config = dict(
    n_layer=17,
    n_head=3,
    activation='tanh_gelu',
    norm_place='pre',
    positions='learned',
    init_std_qkv=0.0255,
    init_mimetic=0.5,
    beta2=0.95,
)
MLP neurons of a small language model. Each row is named by its layer, matrix (down: output weights) and neuron, and shows model dimensions 32-159. Each number is 200 + 30 x the weight over its row's rms, rounded and kept within 0 to 999.
A block is one neuron, or neurons of one layer that tend to fire together. Before each block is what it responds to, as a language model described it from the Wikipedia text at the highest values.

Responds to: Leading digits of four-digit years, mostly the 9 in 19xx or a lone opening 1 or 0, in lists, tables and career histories (1995, 1971, 2020).
L13.down96,177,190,218,153,196,168,170,207,199,176,143,160,161,204,189,193,189,193,189,244,165,293,153,179,135,231,226,250,222,208,236,160,246,218,156,241,267,139,237,197,241,226,222,176,182,222,195,226,192,211,180,222,197,222,172,218,195,215,176,183,151,168,212,249,147,222,201,220,197,197,195,188,180,251,205,253,228,214,215,216,180,190,148,165,217,177,148,187,241,181,234,194,181,197,215,221,208,192,215,250,227,214,187,191,232,176,239,156,211,211,182,262,214,194,223,225,238,176,171,220,197,211,187,207,182,189,232,214
L13.down396,190,204,215,166,226,185,162,167,173,215,212,123,210,158,208,167,190,150,193,200,193,254,163,232,240,177,198,237,211,199,147,192,247,196,201,178,258,187,215,126,200,197,198,181,212,188,191,232,247,201,239,166,189,198,260,195,206,252,190,192,225,214,219,226,172,217,189,236,191,202,215,246,203,193,166,187,226,149,218,186,189,218,172,178,201,210,189,198,211,167,215,212,189,210,207,245,197,181,146,233,182,229,210,214,160,191,201,150,187,222,183,222,205,230,201,153,208,201,213,225,215,190,206,198,216,251,190,164
L13.down558,200,197,204,224,201,210,252,196,249,179,169,216,173,221,144,267,202,193,186,224,207,232,173,225,189,177,170,171,173,173,226,147,257,154,184,216,245,149,203,183,231,185,212,229,173,207,208,211,195,154,157,169,225,215,208,237,182,262,197,199,156,189,224,292,168,234,250,234,215,189,200,190,210,195,182,209,262,187,189,266,159,199,191,184,167,229,188,247,172,156,202,154,211,164,203,210,208,223,179,210,163,219,192,242,191,190,198,180,187,189,180,275,175,205,168,154,190,166,181,173,246,205,174,195,127,170,230,182
L13.down569,178,163,246,181,207,201,222,138,161,187,238,195,224,207,193,220,216,195,226,203,243,204,171,173,170,230,203,256,190,199,184,185,209,266,199,229,206,180,199,187,177,164,189,161,219,193,196,216,220,225,152,240,227,211,137,130,193,182,200,229,199,177,161,178,221,213,182,185,254,221,187,196,132,234,175,177,176,212,165,224,218,185,181,193,177,155,199,198,194,168,262,238,183,192,248,197,226,169,218,165,244,189,275,182,162,203,173,262,174,181,177,185,164,190,158,172,194,246,233,224,164,163,142,222,174,237,209,195
L13.down588,251,187,228,205,189,183,191,210,195,183,151,146,198,194,260,149,202,182,218,169,222,215,207,178,169,164,201,194,252,218,196,157,232,193,244,170,249,245,281,243,230,189,209,218,249,181,225,246,204,190,175,183,232,217,200,201,226,189,189,182,196,194,226,207,192,238,172,181,225,195,150,148,257,188,231,228,200,236,144,231,183,185,153,109,223,202,235,182,219,133,212,245,221,188,186,235,185,195,192,201,189,179,171,237,251,177,236,193,163,141,177,214,182,158,182,209,257,164,226,176,188,175,177,211,204,168,202,191
L13.down640,192,160,214,202,169,237,262,186,177,251,116,165,239,188,206,219,218,142,172,206,179,217,218,231,183,236,249,193,221,154,202,219,200,205,219,140,202,195,208,198,200,252,246,178,157,230,210,155,285,219,194,239,212,198,156,213,167,170,185,225,147,240,218,209,191,231,198,245,203,179,236,187,211,191,192,222,206,146,197,197,166,193,180,195,183,266,162,166,173,230,229,227,160,179,208,159,222,207,230,198,232,223,236,198,231,187,160,248,249,195,210,179,153,193,171,238,185,196,185,201,221,243,200,183,178,183,228,183
L13.down695,218,201,210,182,250,214,169,217,213,152,182,222,176,154,231,144,208,230,202,209,223,288,173,246,168,210,192,166,194,157,187,234,165,196,182,231,235,195,218,201,193,152,195,202,180,224,162,169,233,189,228,191,184,199,168,168,200,191,241,194,159,190,209,229,171,183,236,195,193,196,190,191,236,232,237,213,258,223,194,172,194,179,213,145,189,191,168,231,246,182,205,192,124,244,144,212,211,218,198,244,179,183,154,195,216,205,217,192,208,182,261,148,193,282,204,156,267,222,166,193,189,174,263,235,191,177,196,170
L13.down767,177,218,178,169,181,233,233,219,205,193,151,201,206,236,188,238,217,194,212,168,190,259,166,173,166,218,197,218,159,181,218,143,222,183,116,261,158,208,165,132,152,156,193,196,202,197,213,192,223,156,203,192,195,228,202,185,217,266,170,217,158,196,196,234,157,187,218,245,214,168,177,166,194,189,213,195,223,191,187,166,179,250,238,222,192,210,203,195,194,157,223,204,203,239,189,176,212,169,230,168,250,189,184,174,198,184,147,214,254,209,210,241,201,152,231,240,180,225,153,266,222,221,206,203,211,191,238,197

Responds to: The space or short token right after an adjective, modifier, or subject noun, where a noun or verb must follow, e.g. civil servants, effects pedals.
L8.down511,177,228,219,262,213,221,173,219,170,227,162,193,167,155,198,247,174,209,229,192,196,225,211,150,166,163,175,167,263,167,159,117,204,221,197,170,238,289,195,246,187,183,202,214,161,177,248,222,192,224,139,176,187,252,209,236,250,167,201,203,182,198,169,236,163,143,219,173,214,153,210,235,195,180,166,202,202,138,256,189,185,235,183,196,183,271,161,201,215,220,177,198,227,197,189,207,221,174,297,189,179,173,250,221,212,187,204,239,211,223,154,165,120,203,210,231,185,181,194,198,201,251,199,198,216,188,197,215

Responds to: Fires on tokens that finish a word or number begun by the previous piece, such as mid-word fragments (har-b-our, Sax-on-y), final year digits (185-7, 199-1) and "and" linking clauses.
L13.down161,190,228,235,203,204,178,225,206,155,166,184,159,170,228,229,199,193,227,250,193,199,260,179,152,113,180,182,184,171,207,242,212,197,243,200,215,199,171,200,239,182,151,205,209,202,189,211,181,234,187,198,159,159,221,281,194,171,183,252,241,191,179,202,272,165,180,198,238,227,196,195,190,199,176,175,219,159,164,201,209,211,260,219,182,170,222,193,173,188,193,235,259,152,181,206,175,233,180,164,213,240,193,188,178,180,243,219,183,211,192,220,256,160,203,174,258,214,182,170,224,174,174,201,160,230,163,191,161
L13.down192,194,207,237,248,235,184,227,224,208,224,178,166,157,184,205,201,140,206,210,203,191,222,201,227,210,189,168,206,216,190,211,193,198,191,193,174,246,162,211,178,231,169,204,144,188,206,227,204,162,181,216,213,209,218,246,189,148,212,236,229,179,215,251,206,162,176,177,231,237,206,219,253,210,220,192,169,216,205,227,198,213,162,180,178,165,281,127,158,221,207,157,223,242,241,183,206,207,246,187,241,229,214,178,212,205,126,202,157,206,192,183,237,132,178,199,252,192,201,206,132,216,223,243,189,185,171,198,222
L13.down219,147,201,164,232,187,174,227,230,221,206,214,161,161,200,199,239,154,205,221,177,229,169,236,228,183,165,215,235,235,201,183,179,185,243,256,185,185,198,254,187,198,211,225,221,273,144,227,271,208,162,236,188,183,240,214,275,192,168,173,216,151,182,186,163,176,188,241,158,155,220,252,199,199,218,226,237,165,187,142,166,134,241,214,182,215,234,189,226,137,206,186,224,202,209,189,255,216,200,175,185,229,206,203,182,186,216,193,190,187,233,198,262,233,182,228,221,170,162,227,182,161,202,172,155,255,208,167,183
L13.down368,183,185,239,167,237,203,248,189,209,210,117,180,172,212,165,208,179,167,168,216,222,160,150,179,182,219,175,175,192,194,215,160,202,158,178,184,248,144,182,214,211,261,166,208,188,201,214,185,272,186,173,186,162,219,206,204,125,213,217,207,190,176,238,220,175,163,200,177,188,260,224,199,246,227,193,222,185,193,231,208,159,212,220,229,180,215,208,228,205,172,209,207,206,204,226,168,196,246,222,220,188,233,196,204,172,215,190,144,235,180,180,257,137,226,217,197,207,181,186,247,148,157,243,204,156,201,199,225
L13.down639,215,239,268,209,244,176,209,199,175,150,179,131,201,166,191,212,221,200,220,183,165,216,170,162,215,198,215,180,252,231,220,160,172,152,189,169,228,165,217,185,191,211,200,214,195,154,253,182,220,146,183,137,207,263,258,187,194,259,183,188,220,138,202,197,185,210,191,200,189,216,176,213,197,214,247,206,233,209,175,201,209,168,186,177,158,228,112,156,275,159,188,209,227,279,190,242,141,193,171,159,225,201,193,258,200,206,226,162,180,231,194,200,156,194,224,205,183,185,219,193,199,216,250,203,215,204,189,149
L13.down675,192,191,195,221,189,154,154,214,188,206,185,178,164,223,165,211,210,232,218,253,214,194,220,246,187,199,211,187,180,183,232,247,176,183,177,143,181,150,233,267,180,215,228,146,208,229,175,199,205,225,246,182,193,165,202,172,147,220,261,180,179,183,174,220,162,206,180,209,221,192,243,218,232,161,222,185,214,227,236,191,211,152,204,232,188,185,183,205,224,174,201,204,235,201,210,200,139,225,189,250,211,239,232,225,163,234,130,142,207,205,218,195,209,146,162,251,180,203,184,202,197,244,238,248,148,157,197,201
L13.down699,202,166,202,198,203,250,176,207,227,191,252,200,204,182,217,222,166,205,250,199,203,150,158,249,168,255,197,215,196,219,179,201,206,197,199,196,163,158,167,230,143,175,227,165,181,183,183,147,228,186,283,193,204,161,184,219,263,286,218,257,204,252,213,142,227,189,168,165,189,205,238,220,220,233,208,211,211,249,245,239,225,227,233,212,210,232,171,178,176,246,194,202,168,176,205,152,193,197,180,224,191,152,227,235,178,184,230,157,180,198,158,189,161,189,215,254,198,204,213,172,241,189,179,203,212,162,196,239
L13.down734,186,193,162,195,206,238,180,229,204,186,230,207,226,200,196,189,184,238,195,176,231,251,182,160,223,191,211,221,246,190,208,171,207,201,216,203,192,214,139,193,183,174,213,201,146,228,204,211,180,212,208,192,162,225,177,211,189,250,124,260,160,227,198,170,236,199,184,259,146,228,169,198,233,200,159,194,121,141,259,152,201,159,223,139,181,232,209,207,238,170,173,224,201,214,230,204,255,141,189,196,216,156,216,196,146,245,190,197,235,217,217,230,286,204,202,160,192,166,233,203,179,204,210,179,151,206,196,214

Responds to: The last digit of a multi-digit number such as a year, ID or table figure, just before a delimiter: 197'1', #9500063'0', 198'8' |.
L8.down666,215,141,209,167,228,183,190,210,176,277,222,175,193,214,234,183,208,193,223,194,198,200,216,230,211,173,228,181,173,202,236,198,140,191,209,204,164,208,223,153,222,165,223,203,228,163,207,177,219,223,177,171,240,136,222,195,193,193,245,116,218,169,192,172,232,231,187,182,222,180,158,173,202,159,194,202,161,179,221,152,215,162,213,198,235,235,153,206,217,165,169,258,186,175,229,223,216,205,183,273,190,193,149,222,153,160,192,145,188,199,156,214,265,150,190,162,248,228,178,266,105,178,169,228,189,187,151,207

Responds to: The first digit of a number starting a new token run, usually a year's leading 1 or 2, after a space or parenthesis, e.g. (1894–, in 2019, 15 days.
L8.down519,229,178,220,203,160,189,164,220,136,173,191,119,220,217,222,161,178,172,242,173,146,178,149,176,143,184,162,211,208,231,178,186,220,204,201,246,204,169,203,201,182,256,167,231,199,261,191,184,190,221,175,221,208,206,195,190,178,215,163,183,206,214,210,194,202,118,211,225,217,236,194,179,231,208,149,268,218,255,167,267,216,184,195,177,198,197,196,159,207,204,231,221,228,187,191,223,224,197,171,166,232,183,199,186,193,187,176,200,228,207,191,281,172,229,189,230,220,186,198,212,216,249,207,178,202,164,217,207

Responds to: The second digit of a four-digit year right after its first digit, as in 2|0|13, 1|9|74, 1|8|71, or season spans like 2004–|0|5.
L9.down367,216,234,216,282,208,213,211,209,182,203,253,198,187,241,182,192,224,185,226,251,223,203,207,193,227,220,220,230,200,223,155,222,223,187,153,176,206,168,200,255,205,186,202,140,165,217,171,217,187,174,152,220,206,145,180,173,237,207,213,252,213,226,193,188,158,248,212,185,201,181,177,184,188,249,232,199,209,167,194,204,242,232,192,197,245,180,146,214,136,215,174,208,217,193,178,198,212,226,216,252,212,167,211,184,194,228,188,248,215,190,198,238,142,198,168,245,199,149,226,231,185,203,200,154,251,178,164,195
L9.down403,260,243,152,183,192,178,177,192,239,200,231,253,232,207,173,195,211,229,185,197,229,224,176,234,192,204,196,268,213,163,209,184,178,205,201,211,203,189,138,246,153,164,134,200,222,184,228,232,119,211,208,200,182,183,178,200,172,197,240,218,218,165,170,190,197,251,199,226,231,209,231,200,191,194,193,210,172,207,236,195,208,156,230,180,149,163,185,155,168,243,213,194,116,199,229,196,217,223,211,219,173,188,227,198,177,210,152,230,235,207,255,190,243,189,170,209,157,247,227,172,186,209,238,274,206,177,187,181
L9.down521,188,183,227,255,131,227,164,205,207,217,168,156,214,222,199,224,214,150,177,194,168,187,212,176,191,163,233,186,198,141,184,145,178,174,151,244,211,232,216,216,234,206,205,209,181,209,179,179,178,205,181,211,128,196,132,203,207,183,175,226,178,221,229,241,148,225,210,211,208,239,193,219,173,234,197,234,224,161,174,229,232,179,203,205,209,161,205,218,196,226,199,207,198,178,214,205,165,236,227,244,203,190,215,184,257,179,200,266,213,225,258,229,191,193,212,150,195,117,203,209,202,266,194,178,205,191,149,198
L9.down543,207,213,214,251,145,254,194,167,244,190,218,179,212,162,160,219,199,215,210,209,204,183,202,185,184,204,183,219,171,155,256,223,200,196,228,160,204,173,208,231,192,226,157,187,157,197,219,182,197,230,181,163,204,161,164,187,153,174,153,234,218,240,151,212,208,281,204,244,175,253,208,218,243,238,205,183,197,175,164,224,194,167,231,160,229,159,200,140,229,173,194,199,210,189,201,196,202,191,218,202,163,169,192,183,181,195,171,227,175,162,144,204,214,178,186,183,220,204,216,241,212,224,193,245,261,213,197,117
L9.down556,200,192,157,232,175,189,226,211,241,201,180,134,195,187,188,256,209,170,203,202,221,163,192,179,166,204,194,160,172,190,204,159,201,188,177,199,237,222,226,194,198,168,186,186,175,185,147,152,161,148,286,207,188,215,169,161,190,179,205,236,214,266,221,177,225,203,178,202,238,199,243,203,203,249,182,240,166,175,172,226,224,162,207,175,169,229,201,218,186,190,228,243,201,194,213,253,184,262,248,181,256,189,212,207,202,178,189,279,225,197,203,249,194,229,237,187,217,170,179,147,222,245,215,210,161,223,168,189
L9.down566,241,219,205,238,152,191,188,160,151,148,183,150,218,177,187,215,194,164,192,178,209,136,148,176,199,186,176,176,149,153,259,192,173,217,210,158,248,201,270,234,212,205,187,250,215,187,193,198,201,180,167,188,165,163,181,239,233,216,164,246,212,183,183,194,254,196,173,269,172,213,226,222,237,191,185,187,198,239,152,208,215,242,206,212,176,192,199,166,258,193,152,132,168,181,186,214,217,222,231,229,235,154,162,214,237,254,219,219,173,172,204,208,184,196,252,182,221,261,143,201,221,221,229,245,191,249,183,146
L9.down675,203,227,179,215,226,238,213,184,228,193,208,207,176,147,200,240,181,196,209,187,180,217,166,177,149,267,216,182,183,162,193,223,246,200,195,130,219,197,202,185,155,277,166,177,135,209,150,214,226,188,221,189,231,194,174,211,249,193,192,256,182,239,173,215,185,233,248,218,240,225,230,188,217,263,183,189,239,171,183,232,207,245,211,219,174,204,169,207,216,202,206,146,178,166,211,189,258,217,136,180,181,208,219,234,135,178,205,193,203,225,178,252,169,155,152,162,256,167,213,167,206,187,220,185,232,197,233,226
L9.down743,226,142,235,212,198,230,228,207,198,178,224,185,186,170,180,222,214,207,189,192,203,188,164,233,229,230,198,164,222,159,199,228,202,184,192,202,144,195,242,180,210,177,190,160,142,253,151,170,229,262,182,237,165,259,222,167,218,199,206,240,210,176,205,229,169,226,208,198,191,205,178,211,289,217,196,229,223,213,201,195,223,230,186,170,225,183,185,221,154,180,179,234,205,214,217,199,164,183,196,247,158,205,210,189,182,281,208,156,160,188,166,229,219,177,178,249,179,162,145,221,229,185,178,185,202,194,231,167

Responds to: Mostly the last digit of four-digit years in dates (201'1', 192'0'), plus word-ending suffixes like -s, -ed, -ing completing a word.
L9.down160,220,187,187,206,201,183,192,215,108,250,153,200,176,166,151,200,247,187,212,187,208,201,211,219,211,206,211,189,200,209,233,212,247,192,217,216,258,130,267,155,184,202,193,209,186,245,174,166,192,198,177,254,249,216,174,186,234,243,157,223,184,201,203,140,248,232,204,183,241,244,193,196,205,178,212,200,199,196,165,156,266,154,169,194,214,265,219,219,198,199,242,192,227,159,201,255,163,163,188,212,169,213,171,166,188,209,244,141,182,230,196,211,203,201,213,202,218,204,238,191,241,216,202,165,132,205,248,188
L9.down205,203,245,208,229,147,232,185,189,226,187,208,172,209,180,214,198,187,198,214,211,221,228,160,147,202,188,187,218,231,221,208,181,184,164,215,191,199,179,190,232,202,160,226,210,227,149,178,222,182,272,260,238,170,170,208,206,208,136,211,223,205,161,185,201,202,141,214,194,152,217,177,195,189,163,228,226,205,181,210,229,237,193,193,183,196,153,206,161,134,215,233,143,190,129,215,182,247,216,209,202,184,214,176,210,221,216,193,247,216,195,215,230,171,161,197,195,177,211,170,246,180,214,176,209,233,171,195,136
L9.down336,206,172,225,223,186,212,201,189,217,197,152,143,186,188,259,184,200,172,200,201,173,191,188,197,206,211,200,175,202,178,201,194,199,207,207,194,191,217,212,186,210,198,177,229,214,251,210,215,294,203,152,158,257,238,226,169,243,213,188,172,221,197,209,157,158,209,207,187,215,198,190,194,253,204,155,208,164,182,200,196,188,165,170,217,233,173,238,192,169,189,234,193,162,196,180,150,177,235,200,167,228,220,246,245,176,209,208,148,185,214,177,217,197,202,243,210,179,152,196,212,144,262,201,222,175,182,211,231
L9.down468,171,145,209,178,210,233,204,205,201,219,168,205,183,148,169,186,184,158,200,177,195,226,222,199,268,177,207,164,211,236,224,182,261,151,155,150,214,201,180,192,171,215,169,191,200,203,200,157,223,207,231,186,227,234,169,199,186,240,165,197,269,203,214,219,222,232,211,200,198,170,160,221,218,237,151,218,236,173,253,199,205,227,231,217,175,181,149,233,272,202,219,241,173,230,220,236,199,223,183,201,212,264,211,238,176,213,210,179,163,210,187,245,208,226,206,265,161,183,218,174,145,203,241,153,112,253,224,232
L9.down475,185,182,252,181,208,182,254,196,162,184,191,197,153,179,189,170,181,196,210,130,242,185,236,209,234,170,220,172,215,272,197,231,253,214,201,208,233,185,217,238,160,208,119,222,204,226,182,188,218,188,199,202,248,192,199,172,217,181,181,191,235,169,186,218,247,174,190,164,184,224,219,204,218,187,195,179,211,180,233,168,171,205,182,205,220,202,178,207,254,193,254,169,218,245,163,201,216,243,170,138,199,229,185,193,195,211,220,190,160,207,179,238,201,286,168,209,222,176,219,162,187,203,255,177,204,208,230,207
L9.down513,232,208,203,174,190,243,251,185,198,212,225,202,182,143,171,249,231,167,229,212,182,212,176,168,222,184,205,275,220,177,208,120,223,177,258,189,189,202,188,175,227,214,166,170,203,216,146,202,206,248,139,184,215,173,234,208,185,216,187,223,221,256,250,203,158,199,229,240,210,128,188,245,200,143,207,130,154,265,149,203,203,187,234,175,182,209,123,166,206,192,184,158,225,196,220,219,184,209,204,224,210,190,185,147,231,256,225,146,222,229,204,228,201,175,194,204,236,192,125,187,203,188,194,223,186,155,197,182
L9.down580,229,210,196,224,191,166,159,179,182,189,269,153,185,211,172,226,211,233,172,198,228,215,250,234,239,193,187,213,253,187,171,238,233,208,224,189,148,223,224,221,228,203,180,158,219,232,211,169,152,167,195,180,212,161,225,207,173,194,232,211,174,224,212,205,239,194,208,222,176,181,204,193,220,224,206,188,209,233,227,138,241,231,201,218,243,179,187,192,213,183,164,168,174,228,210,214,146,226,180,223,226,167,245,232,202,235,168,179,232,180,215,236,163,159,179,220,233,170,166,192,194,204,245,207,171,186,170,240
L9.down716,255,201,224,184,201,159,196,206,214,201,167,144,172,176,237,151,207,182,185,227,254,213,197,176,231,171,184,229,166,246,235,174,205,237,170,174,213,188,293,275,221,192,195,235,237,242,182,191,210,222,174,183,234,223,188,167,185,180,201,260,229,231,186,210,160,182,204,198,258,207,205,225,239,223,221,176,164,164,217,190,236,209,173,201,158,193,130,242,192,177,184,193,160,201,209,222,186,124,217,209,215,174,218,174,178,234,241,224,192,197,212,205,205,182,139,203,153,212,143,145,190,187,235,273,132,239,218,174

Responds to: The space or hyphen after in, the late, early, mid that comes just before a year or decade (late 1990s, in 2021), and hyphens inside compounds (anti-social, non-bonding).
L9.down129,170,200,214,213,218,222,183,182,139,191,284,165,169,200,146,207,170,232,205,242,170,191,175,182,219,197,199,158,224,161,202,135,186,245,206,194,174,226,242,235,213,193,196,192,159,231,230,203,196,151,97,215,185,201,175,243,169,177,197,219,170,185,204,201,240,229,213,222,224,153,197,212,211,157,184,157,205,206,152,179,202,232,185,266,158,195,154,189,228,225,174,214,249,190,183,185,214,224,242,232,145,206,198,171,197,228,184,146,176,189,177,213,207,168,218,219,243,154,235,188,227,212,217,233,179,232,176,157
L9.down239,185,176,202,223,185,199,224,200,168,190,208,196,166,175,185,224,139,201,216,180,182,171,266,225,231,193,174,212,234,167,199,216,197,223,146,213,209,227,216,148,229,217,229,138,207,186,172,217,218,222,147,204,217,186,206,156,175,204,183,246,212,143,173,173,168,210,187,195,188,190,160,191,240,179,170,154,271,226,176,167,155,240,186,250,217,239,210,194,200,175,220,230,187,237,144,208,225,239,204,211,192,194,179,181,220,225,209,159,162,185,123,170,188,192,219,213,187,217,199,215,177,208,209,274,191,193,230,164
L9.down241,215,200,227,143,184,152,186,221,178,196,259,173,255,242,216,221,232,172,269,138,194,203,210,204,138,219,186,177,173,201,246,174,230,165,189,214,270,226,213,209,214,219,148,227,167,180,211,156,165,213,202,219,190,175,139,213,164,161,209,228,203,206,176,196,227,196,164,191,183,228,205,216,176,227,270,213,237,258,189,231,213,235,177,138,213,247,172,214,242,184,192,232,239,185,210,172,214,225,186,175,159,139,181,189,217,189,199,144,230,137,222,217,170,187,149,205,266,199,210,239,222,177,212,223,209,147,179,192
L9.down268,180,204,200,187,219,207,187,187,224,238,236,187,209,176,186,181,198,214,190,280,214,210,158,162,179,225,232,168,254,238,148,189,182,223,224,194,166,170,232,204,223,168,252,118,217,199,202,181,176,171,111,223,222,165,224,217,183,212,227,178,208,113,200,210,187,209,207,120,226,184,192,227,150,230,184,205,188,180,218,191,194,223,175,237,165,194,215,179,214,213,204,212,214,189,193,216,256,169,264,232,148,208,169,219,212,229,189,187,204,213,166,189,213,177,224,207,206,194,210,213,228,171,196,176,202,225,158,215
L9.down277,222,217,228,232,251,166,203,202,190,203,215,209,201,230,196,152,177,198,164,231,174,236,216,171,191,193,224,168,231,218,208,149,176,246,178,213,245,206,212,245,201,173,155,176,201,208,197,192,185,162,163,217,188,200,194,214,172,200,194,193,193,147,149,233,208,232,207,158,210,163,209,212,172,176,205,217,205,140,166,228,193,248,161,183,150,193,171,196,218,192,202,232,256,137,206,182,267,205,209,212,101,252,177,166,218,232,142,129,165,182,188,154,227,187,216,195,243,220,226,198,182,230,213,166,265,181,177,186
L9.down316,227,172,207,219,256,184,232,185,197,212,223,197,147,135,188,251,182,221,225,203,158,162,227,230,204,192,208,157,228,193,198,206,178,207,193,162,199,211,216,216,251,259,226,165,193,152,200,210,193,140,202,166,195,197,193,246,198,243,209,235,201,252,199,165,200,214,190,189,219,199,223,198,182,226,202,179,196,259,259,171,182,205,188,163,206,249,165,194,213,185,136,270,189,183,173,243,235,202,205,253,232,206,214,233,173,208,170,237,188,185,230,160,171,177,122,266,159,212,195,177,216,215,215,158,154,240,200,227
L9.down557,165,135,218,257,195,213,200,180,218,212,268,201,183,269,103,168,238,233,178,206,194,205,167,187,241,152,155,189,212,186,204,192,203,180,236,204,224,212,271,215,241,237,202,191,191,223,206,164,229,157,222,211,193,183,157,210,168,192,183,214,200,164,132,218,241,215,166,200,205,219,201,228,212,213,193,194,257,209,198,220,196,230,202,175,188,222,211,210,162,220,155,228,245,196,228,157,211,175,207,190,181,176,185,207,203,220,188,215,196,205,253,242,193,241,162,200,201,190,279,239,204,213,166,172,199,195,164,177
L9.down618,199,160,193,187,260,179,227,218,235,224,173,209,227,168,200,145,217,172,200,187,181,204,210,189,227,208,194,204,167,181,201,188,234,136,195,175,185,225,168,165,252,146,220,234,170,229,220,140,213,178,153,125,253,208,204,178,160,203,227,190,218,191,193,169,245,173,233,190,167,239,211,246,216,170,176,208,191,167,222,170,206,150,258,202,237,188,166,219,253,203,212,226,213,241,174,187,171,164,168,180,215,137,152,215,208,209,196,132,196,201,169,207,168,219,239,215,218,221,146,180,213,229,172,219,219,219,233,263

Responds to: Standalone space tokens after a determiner, adjective or "==" heading marker, just before the head noun, as in "the screen" or "== Description"; rarely heading words like career.
L13.down324,211,198,198,177,172,163,202,223,158,218,217,162,187,249,183,177,209,212,218,238,249,203,201,216,185,177,228,221,181,251,208,210,142,246,240,182,196,209,234,215,218,198,187,204,223,203,219,200,155,178,247,221,207,199,227,159,189,203,176,172,185,189,165,172,231,183,204,235,158,227,211,203,206,209,258,186,201,182,166,243,212,161,235,236,214,172,225,175,266,207,194,198,183,290,194,190,154,196,192,190,221,190,186,193,192,184,181,172,240,141,206,186,236,206,145,182,173,227,243,184,216,196,199,196,183,185,179,274
L13.down353,189,151,242,211,219,213,203,187,214,209,225,234,206,187,189,202,159,129,227,206,216,172,262,210,229,196,160,200,192,201,183,84,210,244,202,245,175,132,182,178,169,225,161,196,175,138,199,197,222,171,127,224,171,227,198,230,216,229,240,219,178,181,176,180,188,170,248,208,191,208,157,212,242,177,141,205,197,187,223,170,166,199,236,240,158,239,197,226,224,163,186,194,200,207,226,208,249,211,214,202,180,191,149,181,190,262,227,229,171,233,190,199,180,181,170,214,215,177,189,248,174,169,207,194,176,231,208,210
L13.down386,172,167,198,192,222,168,210,209,188,203,231,144,185,204,221,237,207,196,214,191,206,177,245,243,186,190,200,188,222,219,195,86,201,201,216,204,215,171,198,208,201,234,182,205,198,192,234,221,197,157,111,191,175,228,211,239,187,212,245,199,140,212,172,172,216,197,230,192,182,207,206,222,222,193,114,187,187,228,203,201,220,200,209,231,143,237,179,217,189,205,182,208,215,216,194,236,258,231,229,205,211,201,210,200,207,176,199,202,186,197,180,179,198,216,131,271,178,177,215,200,186,150,226,223,191,221,166,230
L13.down425,203,208,249,183,181,233,180,166,200,221,224,199,198,182,201,208,223,268,215,219,232,252,205,228,181,174,191,226,193,202,140,201,196,220,228,248,203,214,205,212,181,162,251,188,184,166,241,192,237,263,261,196,237,176,221,196,213,192,214,178,149,148,212,237,167,214,150,116,198,274,206,167,221,189,228,231,210,159,228,218,217,236,187,174,239,181,250,176,201,180,229,220,178,194,188,197,203,217,187,219,204,169,189,184,153,231,163,209,247,173,247,200,187,211,185,195,237,132,207,280,218,185,183,154,221,232,211,182
L13.down432,223,196,229,211,254,187,209,166,218,156,218,226,191,212,238,219,224,170,233,134,178,188,226,208,201,243,210,199,179,150,178,228,251,187,226,209,195,90,278,209,149,183,161,201,188,130,182,157,146,113,190,175,231,262,156,177,192,158,250,180,195,207,207,190,190,203,222,193,239,236,158,249,219,180,178,200,158,161,180,193,190,161,191,236,235,197,200,153,182,175,183,215,210,172,217,227,215,170,190,144,200,182,160,267,187,260,245,168,205,205,201,176,207,185,179,208,181,237,194,185,130,144,201,213,206,225,184,180
L13.down505,140,231,210,208,184,231,164,240,169,198,184,183,160,164,177,209,218,178,233,191,236,226,204,195,159,212,171,225,191,192,184,107,178,205,260,221,201,245,216,244,194,214,153,142,185,181,196,228,198,201,174,242,200,175,202,222,190,143,207,172,235,190,192,244,212,234,156,236,199,198,181,224,193,190,207,202,219,197,248,179,167,180,213,185,224,169,277,186,256,277,199,195,233,240,220,185,223,205,207,141,199,245,171,190,187,231,235,177,149,139,201,179,179,195,180,203,221,189,226,188,206,162,213,184,171,152,213,211
L13.down509,174,196,178,161,197,160,197,211,180,206,239,175,193,204,229,201,217,204,209,181,183,203,175,210,193,176,172,213,185,214,246,103,196,229,215,207,261,175,237,207,193,214,219,190,198,231,252,237,196,170,138,186,186,224,197,199,185,200,199,180,141,192,223,207,192,167,218,242,189,173,193,183,185,198,149,209,224,217,194,229,208,185,180,196,115,193,203,169,224,166,180,249,244,214,197,202,244,179,181,211,244,202,209,189,228,194,216,199,181,195,196,228,171,212,166,287,204,183,212,215,207,144,180,211,198,234,212,183
L13.down581,214,192,186,165,260,207,212,132,178,166,220,220,205,225,184,190,213,195,176,141,192,263,228,191,196,206,158,162,220,183,211,196,198,185,208,192,198,218,190,182,138,214,193,178,130,195,188,212,168,209,212,144,196,201,206,244,182,171,245,245,187,161,170,173,228,201,205,180,170,217,196,233,192,151,229,198,181,174,197,256,200,197,154,135,221,216,197,246,224,210,163,146,250,226,195,261,219,187,267,180,225,221,216,217,222,244,169,215,174,226,181,201,182,225,174,201,220,249,203,156,212,176,195,223,149,266,152,194